python train.py --intermediate_size=1024 --norm_place="pre" --qk_norm=true --init="normal" --init_std_qkv=0.0197
MLP neurons of a small language model. Each row is named by its layer, matrix (up: input weights) and neuron, and shows model dimensions 0-127. Each number is 128 + 32 x the weight over its row's rms, rounded and kept within 0 to 255. Numbers have three digits each.
A block is one neuron, or neurons of one layer that tend to fire together. After each block is what it responds to, as a language model described it from the Wikipedia text at the highest values.

L9.up307:088141146171109198161144131191176064093112158130159077123074142091137124158112118128139122133172101096096144088152141153102139142129115080177099157111134114170119178121132128150143103111133067164084159086105130107119156173115185104155101147193116136132158132152122135104226173097127149127088134116078120065169132186119098175150138081082133134126110136132133147126136160073089035160155
Responds to: Closing == or = marks of wiki section and article titles (==Early life==, ==Geography==), plus final pieces of predictable words like k-ing, Serb-ia, Societ-y.

L11.up105:146069148149151100126121153106143129114095089149137186113102094080156073161122172078198181143080160204109127138131145169090151073087109158106106106165137087143133131117115115131103109182100138078135132085095192097116119136106127159148158146184114132102125102116161119127138167075116183181084126196171168137090112097082148137119231148156102076164140127157143196131116140148120104077120
L11.up139:169130150094086133132111111104111114129128161168098129152138152176096185046181086158151115157137091100116126124103169184095170089161169112089065117102109190124137119145168156136085161091079136127160122094173145176106098112124141151071185113119122105169150132097113179124125160145146096145129146132107114170133065111137070176098131113110113123154101094105122121150102172123164104147103
L11.up369:084157122100121099141162125152173135142160119154093178194114131132142171138116133156136163082137107093163131159106131092102111062076177159157154100086165118146027152080126122141136120177104112143138126107119151155089131098082118132095115098158127125121119115153118131121116134141145107160116183156107172163110087165122144128086185097123071108174063137127144140185137115093110104076082
L11.up473:190134110168137121109108157104134110138152160075108113107117111114111171138114108104162156153101131233185117180112153204162188116075108122081100163132195027169129079123147061158100129132097189120086131141124090110118152161093125153116119157130102142114077073077090093125137083156137156166083118122087144115108134111099103132168128121150136085107112178161134195182105170114110108088100
L11.up535:125142120112142161162135123148130134145135115148142125142154121053136107114185130047126104094087148121100065194127144076101159095105091076096119110142186121108094120100038166205098147122186131061116152102133100099112112166148168077189128143115156139119156099181164134025117136149159124170147148057196169160125132142190124187094113118205093126144142111110137169091116125187111136163080
L11.up554:108159101064075125122087137092168136156124109150118129112150092094117160177080126081150071135140127134161200110151136107118097104133169143121121099143106145108136127105090122114116117103130123116218080114128145105116095189142165175136133173133106117174139132136151060139086160160141173192155169125116108118159116104122173165112110129096118120130147097070133159118110157090120169132075
L11.up608:135122161105113084114095175157133118142120170068135135046112091142098117078089141139128163137122183130089152123096143110137166150134100159144153163107161103141049122155120103135106112075140150167119108122113160187157135155097100146160155209165144139134135092039135182118122167101132150101118156087159122174087123172131139109108137135126066133085090122222186132128167083098167060167127
L11.up628:109122147137097049172083111157142194207172059146143127079136109124107091085076201078165152122091162119098154161123127097121163115161109142148135167123180112145151117089152065119162158124098114127140067101165123131087097122143137162190114172150122051084142083104160105163138199071161158131148109077093129186126116105101125167092117120175126120089122142107149128094135203135133097095099
Responds to: Fires on the leading and middle digit pieces of year numbers in running text, such as 18|6|0, 19|65, 201|2, especially after in or died; occasionally on decimal points in numeric tables.

L9.up428:145143146094158137141186176106140091107109158126164166155137065080124134098097132131132136157103133146117106136123068141082116116115184092102128101175183126110082117133098157173109156107183155128068155109128120117103089073146110046109130110120133147192101123127147120176152177116112114135133103106079098094056096123159103122109143075147120153148071103128095167098128188108102146153143
Responds to: Last subword piece completing an adjective split into pieces, usually just before its noun: prosperou-s, centur-y, toughe-st, fir-st, sever-al.

L11.up14:119181079126138132117121123133121129170161161157157086155106089174103168105060069102174127149181066077139109159078132107150173098047126154152092079120138152134182112125141117129104101088133058125127084158189100130129092090092142110108151106121151198151132111111139148098149142155173127087104131082119112132093111148122164062143133150135140132124078179154136175090118115149114189110121
L11.up31:142121102150151149087161176113168090115113107150142119171113080104099091114096072083138141127157128140180161078077141118127075200120165116128123151163162159143073140150142154169152120160176130139114167142153118128109155102120100111123157131119100144117188124104144142125173060068139103116135138165113100120173070098120104111136193112080121138144095148064136161096085191146087098128103
L11.up334:098131135114100133130139122139045174144126182184161132168087069121087148149097098143076101168124108073120086129088161101120090069084196136174119106136090106021130098098103148092147147154067095125212107083144149131096126167120126097149128117165095131107135093106101136149124161112134165100165173115145143101102138100184124139075094128171142151155080153131120064098141107111102172071116
L11.up489:134120132110095069145146103167116189103104139155129128166087065105160088147121103172117127172100191099118096147134085140116140102127171115137150123134161051145143149160144085104094191158148173088146161111091148082159117083108128132136136124070172086096110118145112091122076127144105117099082116159116096137159160184102131178154196156130133178182102142115099117097104098092175165111075
L11.up526:165146143135130070107091171095135104121148169187126175143162104074121094108114097109133118123173145131091152151079102144153103106102125086180111141150144208141149113156170113150114166158129145142183089086115065126119139172094103106100183087071079152104159125105100153105108104137141125108111137176068132197129096143105172130108126122118151162128178129164109116112070074183142070156142
L11.up543:148172168061104123152114158174132109099080121144147119173102109102061129090199122135129161111080108158109143091074083111117132117112089081137126106151117127054161148162142176163124166197141126125109129137162210096048085175128127133090147095188145125131124127109170140133079148129113065160113077144140128150143184131188101086077123177141066087125109192107157129095098156149122097178127
L11.up733:103113178118121119116127132115124107079135130135100107150131073114132144161077130173139094126112129137118199121127045138197143166083157150146145162105086142172158131127060106143104083117130169088125159139113130151183092104190164173082098125099116128100110120121137195116234138155115066164148120178126100120116114110162107115119123058112122183187136138078143095134045120176078148103125
L11.up976:147100131131146053135229153143072070155097138139123113182200100143106141131101100143170163099203058152164177116151121181120145159065145144127138155140138122133180160146107109163148153140128100110104114192105102115101115176130118097137121142114163133124081116121185164088136116102170107113121159117098145118110137149120136072126153105128161159176166158126118115130126071139131101120100
Responds to: Fires on "the/The" (or a first word-piece) that begins a capitalized title or proper name, e.g. The Wild Geese, the Fugger.

L13.up13:138160154134130130160109138143114150118065122135148158089104178087124145152150166080133168154121112137135089163073165128140108080034099122134136120173118203094095105103172155143088104116077157117133114200169099083139129172161057154126150094168155101163122022146108152141123183156132096155134119128108069117114170105103069151084142140179103154151099163136146094137138159082117071108091
L13.up132:067133128160108164148132166100113162124035109071104117067128098114084094150095157118149175136123168142094101151121093120197105143107104098169158149149160124129098104118068146198151170119102157103144131147157140074118129152088133167140159029133158126134119112105120155127076085125112091156159102121112077100093106096126099094040130090168115103141101198098143059097146160140142170113121
L13.up370:161092108099141124088121167158136097112139115147091161126139157099146120125133140097169173095165159130150186160099097121158153131110133150154095128192170147119151141136077097101152071140122168115177120208119129129150157141108125101121081122168074113158143124141121091150122110087163130166142142112144146131149107081167112214128160161132139120097088114116146146094115195086176076090142
L13.up486:140141125143167121101075124140115105148120104103130086165097113136103106148094096187144082111124104192181114127045099107091109132056164086146100139133129183110166111133192129131093133171166160143097189114107114104165159173138135128138187119127123128049121076112142123087116105125173072124160086062124098159115078148115131123118140130162151167150142082070159095108094154078188173161117
L13.up501:148113152152144070121158147074099153103093159122149100131110116132165077092087082150117166125102091125099126164119133103110108104156160184170097165133165142123101120113149144081102060164096110057109198145155163144121156156137109121159139131195135149111132125157163140115173170107131145135167138128123135144101164116102154091143097147121134084122076120153134163103128079100188112040190
L13.up560:110134108105096088117113102157134141118057092145138140165151134106159116105149115165127145110129159107105159168111117149111152153139144151069147143169162109157120076051105120162139163141059110194154049108147203151162106117125114110143153196157077140167146172161153075173141109093166097066178126157108162126129100094095126178078143135077133169117113098099195207203116120103129123141139
L13.up699:172131086145103078175157183092120095166099103115085187143137139098118124095090106074151117103068055131081082117077133109086118162133129051108146108139119180136115117110159176198104115126148142142117170150124112166111115211090111166172150186190152146171123151119124154099137105158120163112171078118144129168107106103131118160164097183132136109146106176176211127168131112144177058139086
L13.up805:140180127146102098115123173075131151155184198063103120106129081142126104080181146084169121136152083142145094159098131148152140081100107129139110134081148143127115109099102124124068129149124085101100104149186129151056106168156138122108172101128074167158136117070205193165138123120095160151114091091184137122138168102188113111072122102123141106105105141127145187153125115204142061209100
Responds to: The opening pieces of four-digit years, such as 19, 200, or the third digit, after in, a parenthesis or a comma in citations; also some commas before numbers.

L13.up62:102139133151147087085111176131126147125117142105123078118082107121081072125146155158100123078172161118112130099086072161146091097144137199125150105190158088100125173120085146120134145167131140084095117119119180152147169151085137166131139208152201120118117144084139127195134111097112146137142107126204062057098116167096167135132110201117111141085110132151103129125121153137122113182121
L13.up515:155103145098117056155081158090176198153144163146149125141146160122176111120148145091098122124145100095135117105097124167125151137085102131147057098116192086146091089178152133163193143165146098139126102119165131114153164152149132099153116093152133097102159139108135137192126228184125098114104173132152078120137175108070100158076107141153123090096095145066054108118102144172136127160128
L13.up552:106189106151129186066114145149129129118155177168174179108144076120104137121106090138135118116150084087121155158123093134098152121124077079166130149148129104126098108099162128105158097078137186028126097122192119126169159131145151124127076175174107050155111171109162146166126091111097129142143099139127171099092090114092121059114156188134126127105144121141112207181140148169109146136086
L13.up693:097144103185197105126153143091032104082149122153170150156043067041095104119132165131166128126164050117167141176118128108172094174154107143101102164130104076152151101126130116147088200157118127158151192128160114113157134123167106074115117121103141165070069092119149146147110069115142117087105116150132109163147102099140145099185146195137137133139102103109141082060177194202121129129120
L13.up858:082150142150121109185146149088148114158125118129166103144082137148144149126109079181107115140114109109099137109099099166167121127126073123122109162125161141143059114171105151114138197051112120091183070135110117090150134160151134147126093115078204164120108104113127113088134144173118112104094113133156092154196069112119137132152148209146158111124173123098096110094135147195095118154134
L13.up932:148154163137124115080080086132141133133091168140137158143077069123153078153169125080152158129146139148137125099119141079194148145132132098152097160110143159103119127109089140189130200089136149105143126101115141144150076101090182074135130157096126168141095129146149093150143140092115188129096117148123102186132175170152133150086133105091109090068120078128127052114203198208134111128085
L13.up940:155120190100122031077128200120143100135140050137137112141109160092151156136133122069098141149122145108102147124178120142121099078145090157156142116145100159077112104051086170149148173077217100099160107130153209140130152179136123123117099107153140115142125126193173136112101109215155049148136133152179116102133118122106090147129122163165160096135090163047120116098098105126098076142145
L13.up1018:086188110074144135150140148095107122141129105152122134126197088128140101129129149175075063143153144121111139124108099175105110164138130107163140165147094183097101079045143161115151090130100126065178119084141133103139083091110088138093138125168188149171123157141035105138147011092137132099162163119099149139114072146118141140136115136097150146128113133101184144149090179150053105100104
Responds to: Final word-piece that completes a common singular noun split into pieces, often before of/in/comma, e.g. choreograp-her, st-ation, build-ing.

L13.up539:133098119139092120117137131148159153134101155147135115125182096123135120114105132126142214094166120125142132117086136070121115096141134055118144164105152063129055087090143069125126073103152132135129146154134129127093123146116085168191151113084111169126158092113156122169183152130093085140185198104102163198081114185198098106153107100141121134074150145102089064161141135144173123132130
L13.up565:065200139151124092149124125158136145166181087090177115113068134089136118134184104126101147150191116159197127129143119150125174090155065085150094171104114109141080184112138116118126111120150147140153129119138075128100119139131143125151074168171166101181138179135092100104136076120135162184119113150149121172145171101090117117155089148119190047118166124089182052122148161099171131195122
L13.up643:134184170087148173146099224115121175140101140141113165146175119184143137110191168066118130145123093102114148176098116176110137126099125059134118129121138122146113164162131140116087176129154126160189116112160118170079067180161115154154126101122160124113099124092156161085091155065143134075093138188115111132145121138146090118143127086125063094093166119079170177160126126093181118128099
L13.up644:087144068042076198128109196108124135142119160148157120074157064102108100091139170112071172168092134176148151187168118139109106166134129170133113146079122110121139093108150113089187150101199185151062139185104137167144162127132095114132082121084094101127148173180134079157139103052105125128134176153094091174124105132129146164103164132079080141102162125107150109147159066194125086107147
L13.up704:115156106069076103145061184141148109118070101150109088134147118092129150092196181110096064141102131159166092137148107190113097162140093079150131131075094136182095146136184153146207201148169183120119134178111089182159120158167142163137126163156134115149097140118151131081136102070089099096104163135118176158157134147115092100160184122120102139137161101137119106156132091135139132156136
L13.up861:153114174105138175139116120142117156145125166113178116066089102134103164162191113171118120112110124105116129147135119136078112155072128116116107180158121091097126131147123105154121141126139161134082123175126123142144155090201108114159124159161176199171181180141093145135160128149168075161136078176131144153128131159157125137182079136148108170153181067121110112120090087117179133089154
L13.up865:131085099162119145146181122144167096113144111181114096156070088205147137144210160101138141101145115095144151139123122123167134162132139134147160124153124127151080200143146136140167082100118220132090117175186122112156112138126167096098149149132094133127170118125174120119133093026074138089149136152107092191105130187101112083155154126159138061096117161101124120132137089146124148138108
L13.up909:127127157168099101133140185136162081215076202068127122150136131096117115069161091132093090103130131142062083173161099122133194143116055153140138151068149094121100088151196088127101201123122123124077096180092156119150139106184141114064162194155138114071099111160124113134130153096227113105117074161135132050141058124125106167105116134088146131130141127111161086133168089149142114096122
Responds to: Subject pronouns or the end of a subject noun that come right before the main verb, often after an introductory phrase, such as "After taking his seat, he", "she", "the team".

L11.up118:134159188121138097114169119118122096118111126116092111110139119086128148128141117039108128105121106092148087165086139192126131113139140097118130136114128075125095152129126150098121111126156109157132186092155123092112132196171162071150091156124191163082148150128148140132130106177122150087112122117155102121147148077132057102138114183131125101109135155107116133073102051201118105153070
L11.up187:133117142113158081048108148143098150153111124168232089125123158110190194124108124160062153131165096156164118113105134143112161097135133158153111132124151113156084140182102097130128188113128117128114145113106165120167140103102139100130120114154116109125134122112140064112131134182102132107088155152188081133161119201176126181109144121130118089083076155069087134093136156150090158122210
L11.up203:081120110130137161153125140105103096144174168171149063106163081134143156104177134152118118126149127122147119132136074136096100107126127150137170145162182201140077102057126150160132058123147068066164096159142092131151140109138150154109122160069160132124142120143104130143100123125188101023133132163119159152166133138097116187132087125115177107151122182098174101128109161187096127140125
L11.up515:089120072097117196081095135186161100138160095132159120173145126104169187168132095087173151140137105088109219102077108163115203073071136129051128098076167127131098109150157153099124151167097132113174180116194085134131172084104179087124121185130121148115156128102096140134136134136175151105103117161138121108134100143132090163157067078124084193133156118123103088092151103127145122116119
L11.up636:128143158060136151075130176125089068102119194135136106168181127176137089142129117153097207125121144143121072111140157180088135122109124156093086128085141093130094112151144083129114172152107084128072064116144131141153161112055157148213076116107169131072130077130133142108156105138186112135060152118140100164117145175166106139158150134077118112209095144108165130141134145139109114151173
L11.up660:115079110117088193114165202119160155103126126201101137127138113117148160066157118128177104118180122087170121176179105127124132141107075184105100144123167153148147128124080160074162162117126099111126104112063125110111137135124236128146164140069137142141091126162118153097104107151186071108180180121143101143131178117088168171114126165120128188127131118111130161113143106072153135147087
L11.up849:060121154147085106158190093161088150124097186182165116199124112186156101048145097107144130091085096097074162096096084139133123104142126073152115130186133117122087139079131116128068127133127165169120167113125192127122136117088142161098120117160116139127147104149087133077173090068114095112182187160139074148135142138153145127127160185089121120133178142109096153132115142138112105122101
L11.up901:138099123198077114128103095123108164135140074086183145103172175153216141084143080127152142208179139119118142085108075147145129128150158132113154171127134092147082103132127121082135134188110086105155174103184124159127124096130088058170180132090138126069056094117127141126189086114199099181163131073112114144150126111189112080122111148091129116114105087068174116150142132141108121138182
Responds to: Final word-piece that completes a common noun split into pieces, such as let-ter, te-am, build-ing, eng-ine, compan-y, often right before in, of or a comma.

L9.up619:149183089172148094142167157106098142086124143131150131160094139172145164091115150122113116108103101070058106058149107097080061166103128088116213193083118152152139090191136099175134171100155095124114129179133087088084144112171107141125154155108118140173139129084175160126166069130144108085128104190094105160093133152084138088169134080144083124159128125136141131127058155069091157120118
Responds to: Determiners that open a noun phrase, mainly the, possessive 's, and his/her/their, as in Hadid's first, Writing for The Guardian.

L9.up627:085152135148092178169125157153122134149110152139165086139115142144121146150198080102105191188125193105115117102124123125151120131140090130117126189191131121117111141116115095117105153134074138078109109141114135110145014130140186089093157119120150109123093123152136174144071126047148107133096192195056057127099037134077047131150127092155136105179136170109122180183136147101095124124096
Responds to: Subject pronouns before a verb, especially "he" completing a split "she" (s+he saw), plus final pieces of surnames (Pull+en, Chuc+k).

L11.up159:165074139133145118171146100139153175119116187095110147135138039104084137151112129168140124114103125107129155154084144099066103166114140097099074130100176088089108082168133162095148104188148142114133144120149122070104158066081144164111145178156151110167096153120115154141114126076089144089107146095064135083136136094121123162142146093152128119198136079171127097127066114146156146087144
L11.up451:133151126113175150100159092168088105094101116220134146138112130102143177145088146145107137151148117078112139130161089082112115127156157118091109106125138108109127176174177049116071144138083110142128117105163116140075061127063124146123228100140168073093150115146150153131145155130120100125160130105168074107120120169121033118214088138145138122118180035119092149118111185070100116085120
L11.up491:138116144165122149104178046085061098126088134159160111138137118128091114085078116146166164073161132128109112138116107126094105120095156122227132128111135163138163106178097119135169115130109087148135127139105099119128106135100164093093227156090176129088155086132153189174141116098162132111149090077122133082094086165172115115151171118109187136157136143110110173072129142126103145166121
L11.up509:127133097134191120153159117177121136096219199072097159151121116078093126184104065125128087133147148088142109112115179110138100123144180050114114094119170172152088106114115100118146135168131124097142097137175027138145144151120155121134123099163145106110148167193140163147126153108142111104135138101194074137109143102073098086146113144144121116144180141136124174145109146101105103032143
L11.up829:135074077111118057133151085121109129106160124069110147064154073124154143124139124125104099141123136142133102141126130063120125137153136110185100102130117142105145111134182121096160128089050149112144108107139064160166159181155109144084120135158112090131147136139134159102173158084117072157141121132196106169068132134100115094126101092222120202136057133117108137123090130172118127120126
L11.up855:152104062067122104141159124149073179158141139051171125149155140124108109129082135139120162128125080098135147144187100172115162122099117114149132199125153133110116081120063084182133139164077135057108113097112108118110098153084150148110151151134082133082173118126199175115083118154147144180123161129091147134162110064184136044073143119125166080171134184148115123112092097136079175151073
L11.up947:155103089155207154104097106133095156134183127180171120152126104115103111143110070117094113138180131131151108116030128141113127192102171119125152104112154132156106087160139119072148111152139137091117106119156073097072090142125112083091150133124181122154168102192169109105102155137144171122077126134142105167115105163117141135132100189193165123134131118135156155140135097144091175107081
L11.up977:147079102152140111152141100142077140110165197131074126115134115088116117128077119145124121192130136134169138156138060107069128116082209165134132160091163103077105149195140138173090128167139176112136166143141064119125160169117155086210157186073125131115125095116155123136114120157115187130184110081134115152134078144146079130153179150161162123171130109126152190097146116114088108100114
Responds to: Final subword piece that completes an adjective or quantity word split into fragments, e.g. signific-ant, sm-all, youn-g, n-ew, often before -er/-est/-ly.

L13.up123:109210161113139096090108154126124093124096123222153157126098076103110144117167102104067100127180150123089139151075160112122083133146092145101117162188174097133137123117080062157099118129119102113188128159116158114082130212166106145146109144126167043149096125182074164116097116109075147124119138109115158125101130130131173095129158110156116164155060152126086127108110087164075159144149
L13.up129:086117098107101111169100131191091124174142136160095107100066121119073138129077137117119119109132135139068137123133054127214115093124130119170079124107091151123156165106127120123160143139125126102132119114140100053063145113166140107098175135124112176146116095070069130154164166127127147132131171158129139128135137157068147125137132136126122155176153194121087147090106132109144057127075
L13.up200:101126148060176124094101137168165094113185069141139139168061121099127112158179103196177164138175147131108117206065104130141134114155080125106126141160113136185123085146172079149096161153162101187181114072153142150162097117095116105100125170095123131156140165082116126171160149118173112143161102114110106143105144161040142167112158101121115110128078069127121117139082151178099071188143
L13.up439:124150157114099140133104152202081070128085102199190106168106122116075124121159133158161109147107144115160185144122166139182144069106140119145083153071097135124126131106166082133101123138138139163097068103161178103099075141164099089153139148150168138149127097112171084134120105179089103128110097145138173127150106106118167110048166133147091142106130205065117146062054117132120068195117
L13.up509:163164109105176113109117123144091076114172163116147145112123135134119124185141153177192144103145128194099137181131191080134082146133159154126074113176121115120102075116129091110079160114109095149157065145127081084109125184149165058101060125127082112151172128106144123157132078149134128136156166156098145104181137090061117125164169084163182150111052110132133164141123121130062084090124
L13.up684:127139096130098086162129188192138146103108125162154101135116128113111093123124108136083134137127146145105131114113149182128161107173081109124136122084131146112090089144130120124100171166141122141088114139150139084159161123144065156110131106161149158139154069113121109088151099142101143133120126174102158133196150142090182132128109059102138109137067195183093116073101199175168104145081
L13.up797:159147147122121124148186142213093145161069128106108069140132101087108099176184102177159106082130152143151089167116132155209159160153119168123140136131098124149091149106107084139172144170154133085163078113132202145140185200157072063159165149129119138148170109119124116065149138151130109085195156168136090171171169168126171161095174128170160099085088147167070083127140149121111138081152
L13.up823:168139107141171122089139166153129133173018106048145182106160068152062156119079079141177148159132102123120158135119105173172129102105168163125122080147071074046128160121124108102105101139132194122138170068132100134121089086158132069118155127200149091149134144153157158069151090155104173174108132134138084120101118142082124124104131104153107165164099186100160115131172088128094135134093
Responds to: Tokens inside quoted song, film or award titles in list and table rows (E-ver, Man of, Outstand-ing), plus == opening section headings.

L9.up424:071155163074155083124159146143161110172083097140165101088081162141117133094176169160131135121152111167147125142194239118122093113133146147144142114085155124112065171134151147148116164095108111121137138163173141145110118161136141109105154115143154098118111127129134184115157114105144108147117120132079123207101137141173136135103137136164117059142093139127156117085135089136166126107095
Responds to: Decimal points and middle digits partway through long numbers, such as the 9 in 1998, 27.3%, 104,689 in vote tables and climate figures.

L13.up175:155120139128127104143217102154121155182174080121158152127127139129086141148118102106107114131113109081093084137091136174143168102100126125135095173110171182067110100179077119169137131113153098133140156135174126194121107087088122156111171099095160149154169130141143151122163151084160163102106120096096124145118144121150126146182120154130134096111092153181138115068087106198063205097051
L13.up216:126123089107155134155169127182087076102111112134115126077164096108099103147136093134170131179095140186070108197123038185131120127127162124156108142139124139096119141158158130124186115188096102187095083173150121177141114141099182134147110073170159102078141116185155143154123209117122137143147085102157082123141086125157115079142152165120176068109206179135120182109091098142143142113118
L13.up259:153123109148064145117115167136099098129152109145094127176148125092053071147083102132133149108170086144160085136130034144161152147133102128198092125125130140157107027103156089207140117191132129134167161105142120160086070128115144129101141117148063110167162202132073112110119098139108163212099152200120088177155121100177104079124122146088148128151109148118166096156076127075101152115114
L13.up302:116112135142176091111169087131077104108127109144140136174123145155122192114111101151153104146178091124149117132124147091110139129136176156184151132183110177148130076122142126105109085107080091165128075110149109134121145098070115153167112162101202124148139089129160205073183131176154149120156138108129150101102113175146119101114066152166122119162136135120136153081084186163071136112130
L13.up338:118067098135215160030182086130131152148183144176124123122142142094137130130097095196179159126180087094147080081134146142156170069101130127068154105111150201165145116202105053140118133105091093143179147136169112139129131148096130103119117158095170154136119152157117130104152063140157128147133148135112189126096123207176099062083120162117129177122142110154100155112084156147105163127124
L13.up600:114168142155096150112110127091157117098125080106145119171088095126152137069118094030088191023136073065148145132154121077089176131101122134119113120108205123183101171162136172158149148144134122091170143155151150148083094146158115118190119091151108186104093136081145152112136161105137176168130113137155086092120125118171124062151129060148099155125087135129054135099128165252043196163112
L13.up658:112112154083093134163143074133046122143117096149141154144197164084071132137107124176139158131128133088161113222132086085135152125136196161169081146142185112046119126133163112100103137101138137166171141149160168125136108118189178101156143119131111115160121173109171129105081162099074147139107122121108155192122171154134071087116117131137133095147130100122127092185137134135115142160103
L13.up878:174161134109104159081120116104114161110161190175092124125106122101104138042111112158142110119151086108103043162143074126172129091109125127137152073115182094135109142168139063117110071087142194149127159062207132122143092125093120067067157091071140151175178105140162132097114181099163169148166164156138098122161097173160068129159089177082112156130132162137126131124142054122148166180168
Responds to: Final word-piece completing an adjective or participle split into pieces before its noun, such as lar-ge, Span-ish, intoxic-ated; also "of" in "List of".